Weights of a small transformer language model.
Size: 17 layers, width 256, 8 heads of 32, MLP 1024 SwiGLU, 18.4M parameters.
MLP neurons of a small language model. Each row is named by its layer, matrix (down: output weights) and neuron, and shows model dimensions 128-255. Each number is 128 + 32 x the weight over its row's rms, rounded and kept within 0 to 255. Numbers have three digits each. A neuron's up and down rows have the sign that makes its largest values positive.
A block is one neuron, or neurons of one layer that tend to fire together. After each block is what it responds to, as a language model described it from the Wikipedia text at the highest values.

L4.down360:105140128120147076114093127085099092106133138144134139074094105174142123116141093180079098112129173102134128124159160153142173116144124119134116062138123152120092110126127103143113165093100128109114131143132076140158112179181135154091095148108120097129132148134121171080111121189150090096164112114128077125091090141091145164134095142132173133109151098115139137042092179112134135158134
L4.down366:146098173126122089168155125126092164090145182153097134112095115134131155141120080195131152157159127102140166182158168078100174114094143141184112098179129119186095117127056132151145135113122154125147134167128096144121130107125161173130079151092116094197116125126114134145141122117135130174126122152115128176093100114150167084135119067087130102092093113111148088064110166150126156145099
L4.down397:129145145122135155134179134086136093153099160144135132079171113100129152107108111130111119105121128117103170119188135155137197128146109142142091150136146112143117108130119093136157101132119101197157123141164128097120169122110109139104152146144139110082126119085140151127150168136145150118166184113088114085146064127080145163112120106147129081132139118171113111108180109094112138155111
L4.down448:138093157083160130062174123138097193168121102114110133117110162154134135103102179145159126117127118091101069113132112082124157086141135077140050177139069087123150117085127118146178101087093111145111114149135158188156076142079159124079163113099099141138114118149123148149155114126149154133162154083178087085113155149119098108145174090106164128117160164119135133128167120108172116136142
L4.down638:138072192095065135132124145117081107128117104114106145135146050142163179129136109104118101116158131154144173122131156110138107045101133117150149138182048143103118123177082093153157129158113151149133075100136087130112120115106174139126151097129091166112115077095118119083150122125140119178116164113136147090068043115123106212139126149135140050112161161103157126140139135130135173100133
L4.down762:179120109141121138161101131158112138108141139106126136050104140147142120151141100112092131093196112092115140110181126077142138102131109151133114133110097167088138096114096086133124090160151180180131174103162124199119142173102137132078128109087131103086098125070071170115180117168094136075119186121126092140088124159109148134137138148169103160125093080111073155126121088088099140138094
L4.down768:140132150097144143093127111102131138178145107126075113114107152166140189162100087149159183109119113152169135115175134110171113127105079154094118137141195165106183120137109115155131104146094124136125089149145100089130177124128169109082141104119114161094099109103099151075140173104157141036125137140188089129121050204053167213138113142104146117150123121134085115105111121101157139168111
L4.down796:134154173207163114157087113072073103066120164089159156086115122169154141143161106161143162128127152089140150135189156088151148125182130134116134118102121112135095125104119101185057063151088142144136176120134090078138151125142115119116123124124163143086133134119134139144072185091118143122103139135133153140167155193144130157106116107124085163128083102095094137223097075164093207090170
Description: Closing brackets and heading markers. Tokens that end a span: closing == or === of section headings, closing parentheses, and % after numbers, e.g. "===Population===", "(2022)", "0.18%".

L2.down67:143111103149153161151120118122099124132147134110150150128152164153119122151148161091138091113183183134085091163093152112128074162124055110127081141067151170188078152157158097129078121091078158119091079143132098120111115144170118143097109085078172144183135131153121083160131089124099146110090174130118170196122021124144125134100126096079116135119139135082086183162153104106168128120135
L2.down113:109100201119165133145111149113110114178129166100093156136088137074117151171077057117109096117106138081110113180139156129096076097114109135131137105185138149112172146096075075046093141126143137128085109172075136133116071099106130124106125110157151129091123116155132105101154102132149118151141151115130068152153161168101141145098122138167135163097156096147107175120110114119160154140107
L2.down147:130179134124129144138162159186142105110091183154071088150131117127139148139139114163179122082124192065129081145132143116145118145098114085142101113150153154183186139167178081122142152174105194152149168146176136152112111116082100164119107116138062177150165180133170128160071076104095155081125138122095139150082150189131083104103094169082131131101125140133129168127174125148090081157158
L2.down148:092149160146142077113149146076116145147099111155106162146087138148075088123140155078045056118154139098062092148153168086092132109140100148172130137119101132065153172100136104073136140147084133103145132133107119165106125208148147118100158157130121139116101158160132081159162137112224122136139064128141058094143104074167120092106093100132154194098116084140101167170163115116164124189121
L2.down329:117174116095162108195147087111152113131144121108111178168069087144105140109109122191230100156130128126047103128136120137146147159122129117150091124110127145118106070112109019103146127113126156141095113096091093157108126145118123107107136134100126098131071166119083110176151088153123106120174144157075138079130164084179141155138170129167210129171174108186191172057108156130177091142153
L2.down330:127193141132172128137145094117128129090197043142106152181136185112134163060080130171167088128117157111123100167117111185118119143110130117156151142093135134059137156129149062114120117143120118103122074148109155171110097150069106168109137091148159151143156115126141150148080104160121166134132104142116158104121199082147173103105200106177090134130206134189152179036137119077088113139108
L2.down559:092166147124160147106106115155100183123106180131116150147092075170143129106134093135125092089102142091168128109151149070102137114102174148175087160109133146138142074131117154086133117097099117184081149128141125160148162159158163145146125168158131086094120136095125109090174072140113152133128138104108081121094087099150114159156148104179151180189094108091134166107064159128105088110080
L2.down632:141148200081160073130193175166149152119114044163145166146158125104114144102123141132180102108110185134061101128179145140119077162122090138115043112097132118130110116161143039110097117174155147096100137114093113071153114143150151132131180074135163171134096165142154129156151115158148126138086128128188140163088130096093119168130114058163126111137100157139159070189153119140129117120117
Description: Mid-word z/s fragments. Word-internal subword pieces, mostly iz, az, ies, uss, res, hen, inside names and words like Wizard, organization, treaties, Brussels, Stephens.

L2.down253:122090129096137171117120123112092095162133149114137140115158131114156159154062150145088132085115144149151202093160122113128200123106135153161196100074129092070137118144130111119138175160173170094119129127129165098123175094107106149162147123093152096160123194150123150129167162184186138129105128136157101103141067213115137103162142153124145148204039136103166125095108139088141151187057
L2.down255:139179171146167169103132135140110107178116048157137116067129128148127134145080107161131130116145160117087130168113086078165123148166114150132140079095157104178154106160155163154112035150199177124142173148143125118132140102067168108127116126122139103165085153066159121190145131059139160106159096163114138146185122119096163159144094145106109110130108074087092178117103141136147104085122
L2.down387:104110152132064117140081118089154163143098167131126101075117126186134137156164099176069137139131153166117193139158133128132098156116166084138136139165076091093098093127125124113134112138148143138099156150177110141130153063148094112123107150090096091099103135131179118195190178088166137098149111149120185073126058130092120148161118117108146158134097110104152128125111163169135121131161
L2.down406:110195090113102087178135091149127096134113117158096105103120157198137157152134121149083113106128084133130182163107111132116118158092189110153150180129123143122162130100134156101118108144186120146070150140181127101119152130178089139117108173099152133149112175163187153124133151116198086129120123082146157101113062167118141133126172094135167132089108074080120166110150148159130105182097
L2.down582:125107103095112143130119108174061130133156148179093147138117090127156131183120124126148129082123091187119190124144073077110099156144156098179136124138112113142146088123135131107114091143134108160128197113177094073105157073145121122149115194137116111095108142168132100181166129097155151110128120118090141071121066179121107108152064150135133111116131156094149102086136181106122195107117
L2.down610:120122082157087163141151140083114120146106128108108167129135072135195156124153093134172111112148074099113132142087107119104115058100050111147112154116181160171161150126069118142128149174198153174099109140152137103129166123129152087066107171175072151155175168124122123103156137091136087095108177133124120162153076173139093142168126107153140133096105111120149184073056138125142160077131
L2.down876:137089139084132131099137135160141100086077086131121108099104148190140118145154117133064180122159082147138143082098103107117107100159105117149147171131154106157127123135131175144184123158152124096133141127108117078141140105131106119136114134114139140095108112138102097154114166070160077075157107144108180113125000181088131129142130114096154123124137124035157143115138141143173074179099
L2.down1019:069163110164199146198093159111125144128085120140122145106176097114166082124108194108052126163080144139086140104089085047100102122104154112129132162150121136120151141071153140144122111169120060124139157114131109141180109110119101079099165155120126086178132179138078177123075152103115144110135088146147141115109094171131159125176125128152115134142151157102154162090137137172146087140163
Description: Segment separators before items. Dashes, newlines, pipes and semicolons that end one segment before the next: em dashes opening asides, line breaks before "- " list items, en dashes in date ranges (1876–1948).

L4.down2:118140147119169127095122130073123087121106092101135112088133168140120150117141113177116122129104171162111096109121104164155166097090111071039153077091109164121079091130147109182101166102126116146089146048070115169125121111145134150101109142083085116148082141090148171129150114169091128072114117131105124184094222100088112137140111097128176161094154117129138141064068155141141104116110
L4.down50:100170081126066160126163152148155116160150094179122087139140195124140158052111115112139133142110171213132153131145107060155145149126104140071066118118149116160150121084136147120158095132184094153194158114177133109195158163123174149203184122142147169124140135151116102122131135125112110053115109134110105103117180141083128146109086171123172171156080111113181112099121123105147095133150
L4.down468:180173115117149139139086104129135178175165078113134178115107110078097144132116100136104125164141132170102150135125101124195180085106137125115137172082148171212127109118171049051119136115145117148118099108106128121153139140103141175115093102070129109198113141144152104135145105126144127142128139159177105102103162156098120147112130137140104103084229160178132123104074196138136150160128
L4.down548:126106108147070135123086156123080079136115122144135090157177130086122175085111085148101142134111127161167126135124164110156143172114164133115148115095170174177121115121129148166137142083192061161149104119136164154152133131157150132149108151124120096154155095141165147175102146144109142099102148139110188130099105118135131180125132122133165110127062066134104147061144108156097181114105
L4.down642:118159131095073146108150142160100148098148193141154115080151131155107099121184123112124139083123187111106018130178092178123142113102113155067112138147048173104093170150078120104096090152151147171138141100137163176161146208113076145154196079136127092136073164120155114133129142171141093156123101106142145133103132070132095173106134115153093143126139124141138094076128121160158159105114
L4.down777:165161139157123051199170121110162147154132140111164149126139127131093154143167121160125119147121172147088121143109105140114169161082145088110099115164107078128089082178128033154105102090146166096100173113142091150163086147140146157156128122077158126157123154091110154150163124148162109120167085144146102121138110137110097122095123106135104091193113138139129110062119115123106118105165
L4.down804:118133111167039111101112122133132107190085133141107093113123094117163172113111111176125134085101153094144132145125174072167179160096132119119118080114136168137091140105139143149076099140132120103098144126116092153164124134161148123118097119098148118145087140102100129133126096139127108111136157095061159143176167129100110177113099151112176152121119127167135134112102093084112121117116
L4.down838:149140147166131114125159093105104101133168042117148122136152107095071155124156109158130131120130117120120105125117119165158130100123168097133174091088142123118088121142129069156123139098093142138101166126063123178132101144140155157099115138096110097197137150119093158179161126149178107135142145145167111093127116125121163136136157134128144125079165124151137144055146108119067125121113
Description: Mid-word fragments. Word-internal pieces inside longer words, mainly iz (organiz, cycliz, Aziz), ens (extension, tensions) and ac (surfaced), plus accented-letter bytes in foreign names (Côte, François).

L2.down43:136115136155180166209146090147168131158079116145145112071127146138142085097089104128127137130118096160165119150134104116130103147126169069096138144157129173088102086148143104187128092143148154139148129103198072092178115087107158145174130096118184147162107052153078175126107178087107097069103151130154118108135155125143138100150118136169088137157138144075077091151133136136179102104180
L2.down521:134165167132134119096155138123175156089135114125135128156117143137115079101107114043065100099147095146096075129115152089107118086082127096112129153122138137111174111078136072092123130094143149126089116135145161194172129180129155159105116139093120123146145182153096115083130138114174124153151065126109144129131148137110136127114200141139100166163193058143092196139153085144094075171101
L2.down530:134172189149144164169149163091128146095158142130126123156167163152105067083072104145103100118133177155085089121108122107088122095152103128102117163140164104123130158143092073092141111143116129176111116124123151169136139160044169168104154092152197130074141079153127101100139096157098149111139098158117128117090163121159166152111157132143137099093092124240108179123158136108141089138100
L2.down760:156196173173100144091220101132118141093143186108118125082128144115063115123172108103108115165122128140129103112145116145091125143116135078113129093075151104183148146205171030166156077171184121128094082114108104139142145100077188133121177122153147161114125134113123099106150163122157112117091091098117125135081166079128079143124118117160124149142078084172100159134139152108084167059128
L2.down772:134176135145073145112167216126148155113096137168130142166154196110142100086110152126085120142100133130109143143127124126069130181139104095127096153131162086155111173134070047177101112105196139135108113130178087148173152124038116179117136110132163199160093142195094122095136145143118156136145113128126108097124118143085160074150149106089093108143161130165111095111179160125044101113165
L2.down872:110135167115181162126160161090182102176163122177097096134132109128141054153108171123133136164134184144137112108159159106163106028094138153113128161094095128101140162135187054105124126131158146081111138161174173154079138152143100147136112148091128115099136142152123117097124093081111144173160059055152149147164177099012147129163147087145080162094170141105085182126163136097085111150160
L2.down936:116124160198121124079116156110158164076117130134104125143142150139168092098132102120083068141065133168110146057195162068100120162150139181130108139119156077179198180122091058161134106099162117124125138131109162140187106134078095190116133089114141132095120126178103119100066133143059117122164095079123172140122185116104125101087137063106106182125137123137128150120148168130090084136108
L2.down1016:135135125099169120160171139142145135092133114107143135113137124113070084081100143110162120131117157153119132118176121093140139158143189121094181105129077137085149112164159055100156115148202154173097111142154127073116141170093140165204134119117149138160106054134087132139141192171114154138117091123155139180107111134107156147152157105153183138167097110119118142136174172158113038114172
Description: Initial-abbreviation periods. Periods after single-letter initials in personal names and taxon abbreviations, such as J. J. Cale, G. B. Sowerby, D. p.; also ellipsis dots, plus scattered word pieces such as Ad in Adam.

L4.down41:154120077182123131076130133116127084120122111116159063110134133133118122132123105141122154143109069205104155146163167237089080185150105113103143079143138111130112153110118099079096172130171073121090117142170138088161099107141153127058149087183142196164111184140200142078153153092110120170177152153153087136178162147108110148055113171175154096102112078132131078139108135138145108125097
L4.down85:136183158066113182161181163134144122129153169101101081134095117092144138087154081140090118092109125130123113135118114136113093148085092147131140164129086122125126139089088127126149103138124130117175141102151189145171146174150120187042130059174105165101068105121135111169158152109082143120111093106136084186036114107144073138069125128142119154131062060096100052092132155128133137121051
L4.down317:146188128131108133118109143108161087072101130114136142080086116124123152039151102164148123099112097170155183068130133171049109171123096083082172131091087109099126085158088086166161132089108126128128125092162103061113168108140160204207144183134153161175131126122104144127209107115124133106143076070064131070110096152162117095109133098098125143166149133119110087107138166124143124131169
L4.down500:123163131153147160132151159053130104121144116109115121156098153062150161115051073139171115166066078088117154181091130072088141129136117152160197179140156135100181158106147098097168165173171129091112132166115151116159117127069134150133149140081145131175136116108150125113178159151131168102118100112110150082159152080163145104089176097142156150141159159138083100133100110110163099151079
L4.down510:171169152110120151161163150134101112076084137106149129083157148104137140132118100105092131124144155192110127154123140055094092119165135115072121170104083115164123095115090087140113124121172146134091189119139134133145149153120124152099137104153189153103105106148168099132127130139184139088126153061119098084140128140128094167112116071129140129092084097103144122146140103198183136119120
L4.down547:132197038095098105151191143126110085123117089095179132124127151166125050117051097093161093127105113162121108115117087110117106181135169142115060155111106174130139210183129121061084136188153089135166157155136097093098123101160137170137157148102117150127080180139138075114139140152172121158154123113166135100213145151169151103144119121167113141097160145198200130104107077085150091148151
L4.down636:176187165149108153145183154165130097152179093186177101117137128079098102134093083143055162183069119133137079125221157181135151124122106111133108133155088103084173148086106106138145115110129154140142102148163150089164160201111142118168090130106150155167125171152121086178143131107063110132147116159126161095099038137153126092163104108101072130095095093093071144105119159129136113081020
L4.down688:154157194163154132129178178108126121094137144111067066120126122064143086129079100164079182101160124099161099078098130138137100108066111148119143140144118155183133140109086076117124081105188138110095129120164148159172167094134134134178096128126117163152106169144142125074143158148077084161129074144141158110152120071098142095154095129082106115119118094054097159038105170126095132087085
Description: Periods in abbreviations and decimals. Fires on a period closing an initial or abbreviation (J.J., U.S., F.C., D.C., c., Dr.) or serving as a decimal point in numbers (90.9, 14.26), sometimes on other mid-phrase tokens.

L8.down849:091167054124118101103064138073077080108160203130153182197101124143164156111125137139151148183158148115179150131093160133129165104125146129142190143188203122118163142164145133149156124116107148150143130124109134138089085197168070153113158158159167137122167102062169166149151081126122157108120130112131109145095185189125143130164130152146134092131118191170107150097198160121085075156114
Description: "high" and mid-word pieces. Strongest on "igh" completing the word high (high school, high-pressure, high regard); weaker on inner fragments of split words like c-re-ated, inter-ior, T-rans-ylvania.

L8.down440:136172127127117129144105169162117104114172127118153151127114128211132107153112160124177141158172169086123047163146118100145174147143116153149104176118153092145103138188161089145200132091166043119127127127106150170080125130141156122127166089110167087143095059121125149109117131119075086124150157197138177095101154170179107195062141128164179092139198157167139177194146120130073114130087
Description: Mid-word subword fragments. Inner or suffix pieces of words split into several tokens, such as olog in chronology, ment in government, iz in Mariza, stit in substitute.

L2.down76:154157096118133103122134145132070096104147112127118150140082091080138107160138111133105145129125139091144115145151105061091138143103136134177174095128131101114123115105137130112105121106126167129129127139094166088121084136076174092173084139168105107076174179153111055175108198124151121129096116150131101166132117211113164119189116124140135175113112116143154112138182167149120115152117
L2.down86:135144101125129098078151148110099178141156155160140102084167132140065154105117155140140162187171165157139145134152138153203174114107061139108158139107120105204145147118166136110111146132120123125139091107103114137213100148171140165101169077139189202179126046126130166135162175135215127085058080158136117075141184169146173121117132104109145111162118108163113156140177105118127159105120
L2.down394:116134080098145113095188141104131121127087155135109121126103120135089126153117179112120131190117113158062078105195162111128109137154161083126190167139154132160147104133149084110143138130123093096136130127111136148088129107150140138097108139104097157089139168163196067099086098113124156138183116131132100077129163152162064122119165111125107145089173076101160175102110168114106129145130
L2.down529:167155114121115121111079100069078116082128108128161116187136110126153091132188112138122105121151158085119134135143188144131095126135111143132125127187080107146106155173139163086176095080107141114149105144107107126108145145146175138137103139122120150152089205146130119175186131158153150183124195097078127144130066141137094176097156150103129111135128091133140118054088148105110088149074
L2.down590:138174189089176135144171150115091134098121088146136134160195129080105185150143130200143124110154110134150124165138146142110123104152126132203124109174100120104141118161107106099092134108150133137121107189086072132100093085107174146133078089098166177090065119157173106112109130128131134097151139117099132139131157138087142161107099170155145068123144164165119086073083107101133114154091
L2.down784:108111149127095077139113130176117167183120187090109067117131070127095125159147131133202140081108102142187173099145181096144120131104194102119119153096112161129114145138147089054130091169137087167129107167118115103115111100089177091154154091164121107152160151157132153162131178083137063078156130121145178147064086171122128120121110118145135101119069173122146150126087111146100117092104
L2.down835:078129110128136075124102177170085096131137166156157114137108090098138156140150154150211070140163151138149142123116180110172152126110117123147178172157105110136104102183152139108101126105152088152162127113070148143092158111146112129063100112111116167137141119147149161109125161115102095072090125146137130136101104181167173124132161124124106083108075101109112166179117146172113041064097
L2.down1001:123164126131116142142165140131189137142129112142149122086115114160134131137071148158127114133116144143153076149074110158088120166121091079087128167091107170113099104118117154162066149092141116152165068077111122158098117185186141144149174128079111102099105173143113094092134087108180149100078094147150127087144155121107167129098123145119140073133186094111088159104111125125092133145118
Description: Mid-word subword fragments. Short word-piece tokens inside longer words, like igh in High/fighter/lighthouse, comp in competition, oun in council, ar in around/architecture.

L2.down15:121121119123193156090112141095173151132134077122076127137143115100115175130099121189104145100116138175098101092124100174108112085110172148105100144071114121055119157152178044118150133107112120128140092083104110148124163112109160143134135136060163117102103102161126104112159113153160098180064171092082114044089169189121082169162109166156098046084090189095142077110136133078127109171168
L2.down30:124089178129185134127135138121113170139212128079150140118061111137179137131117124066093096116104128166066114135148095125144138086121173146133107148183079114124134112119137144113138173208076168133085138128187121168035127127148127119107156169156097192077113133114163071085132135099150183129094083098166119118101098140132087068106197145126132110081117083143145167154112127108100128097124
L2.down216:095138126131105145179161100138119116111100103071145102165100095100159119128054099053119132171122123109149101109109108061138109153134158160160182101175106133064088150171142113088141107154171130127128115122170166100048176137123091127127120114125148128145105091153107149087125108151131165166161144127148156093183079133128171128181150146114186093127170154141134106084159170103108155147098
L2.down233:148091174153175113149106184111122169149141120119115112165159080163165121146126116090190110152133138156112155119217158086142105149129120096110075087155164112132098149095156146154150189106122160115105111127198101141151135161029136112147139158165136134153121126141161117135108146130170144092134108149177148162134111118129132133129117111144070142111126116115194080102117156144143158139083
L2.down553:123172171108128130188085112101128114165142101139131104117154161137176073167089055095119155134112137081153118125079127110112125135102134143135078141124147098108100121126130116131111127080153170125065073128121102103146158116037195134155106085163095047090147122102088131148192122070064110097104104148106154200143120169119162176184102130109150069179117186138135156110190126138190136155106
L2.down740:146099188123107077101115157159137138103118148102122125136087105104136115179102137143070116128089159164119164093157162107137128126145135157145147081099090141145054071114115086134129137188110142132132038142110079131135121099106146138126118120140118148103150080104143134083128155102122168156120151131141135074106086142178104144151081145128110065125168114115134099098093164114169132150128
L2.down741:116140166096125105166131139085100100072101096130077127170220038137118149160150126105088109146120137130182114128106185077170105081078173165128158130113092146101113140121130128090125109148172122174122142152140152113153117092097158129074159109126156149072124116147141133080105131174140152121115087174092078087099083111126158167124160101088167153053155140206069145162128131075133203155105
L2.down785:121153165160129102115214177144127178115103118101121132134111110120130099149144135162154086135079139171177163094147086162151130126111142105156063163112093187149074128132131107110120120118183126164146105118177086133097147062108092116160129187141083103132123091158146132144114156098109132173130130091126097100167077069099146154140140095126114122136139120072118116146132134195144161127138
Description: US and national name pieces. Mainly "US" as a country or league prefix (USA, USL, US Post Office), plus United, States, American, Aust-ralian and mid-word "ric" pieces (Cricket, Electric).

L8.down889:126067062092193180136080131127209139109112079110064127071134130131147183146116165146143119101119116130101147174177159161139117131150150097179093106096127131089135158124141177076140131077063093128135086161107171076134115123081115123138151109130176142138075164182131164145095087067136131079077084164145184137151184174120078139192110138124113127111136134171101209110129110155143125189111
Description: Closing parenthesis, short asides. Closing parentheses ending brief asides in results tables and infobox lists, like country codes (BLR), ages (aged 73), translations, abbreviations (LC); also infobox line breaks and mid-word pieces (h-ide, F-oot-ball).

L8.down992:174128093116138070143090111174108155203122158115107103056138174143117147132159110159145101115098118128130156165130165134144120152096139153150175142174115106069170135135111150103104123125079125124069122170097109149055119141127142151081131122129151142099144112150121193137163091159168073179101103173150154145177123082097110159136178123103173168126148171152144097136117134091121110148084
Description: Mid-title and table tokens. Mostly "the" inside titles and section headings (Friday the 13th, Places along the route), plus table pipes, date hyphens and mid-word pieces like t-r-aded.

L8.down171:163113214134087108103103094146144128111154098143158146144097178162115131083112101050123166100108182165133115089190145131104074186161122143167157119145055115121084120124153120100138103094168115142161136114122140196095132190123181157180120138146093133142108109145131181124140138154098175140180125081075122113128099082163135140114051088181152115104090113138171124181109076163103151175094
Description: Initials and name fragments. Fires on the period after single-letter initials or abbreviations (Kevin S., Sr., Jr., F.C.) in name lists, and on mid-word fragments after S- like or, av (Osorio, Savitt).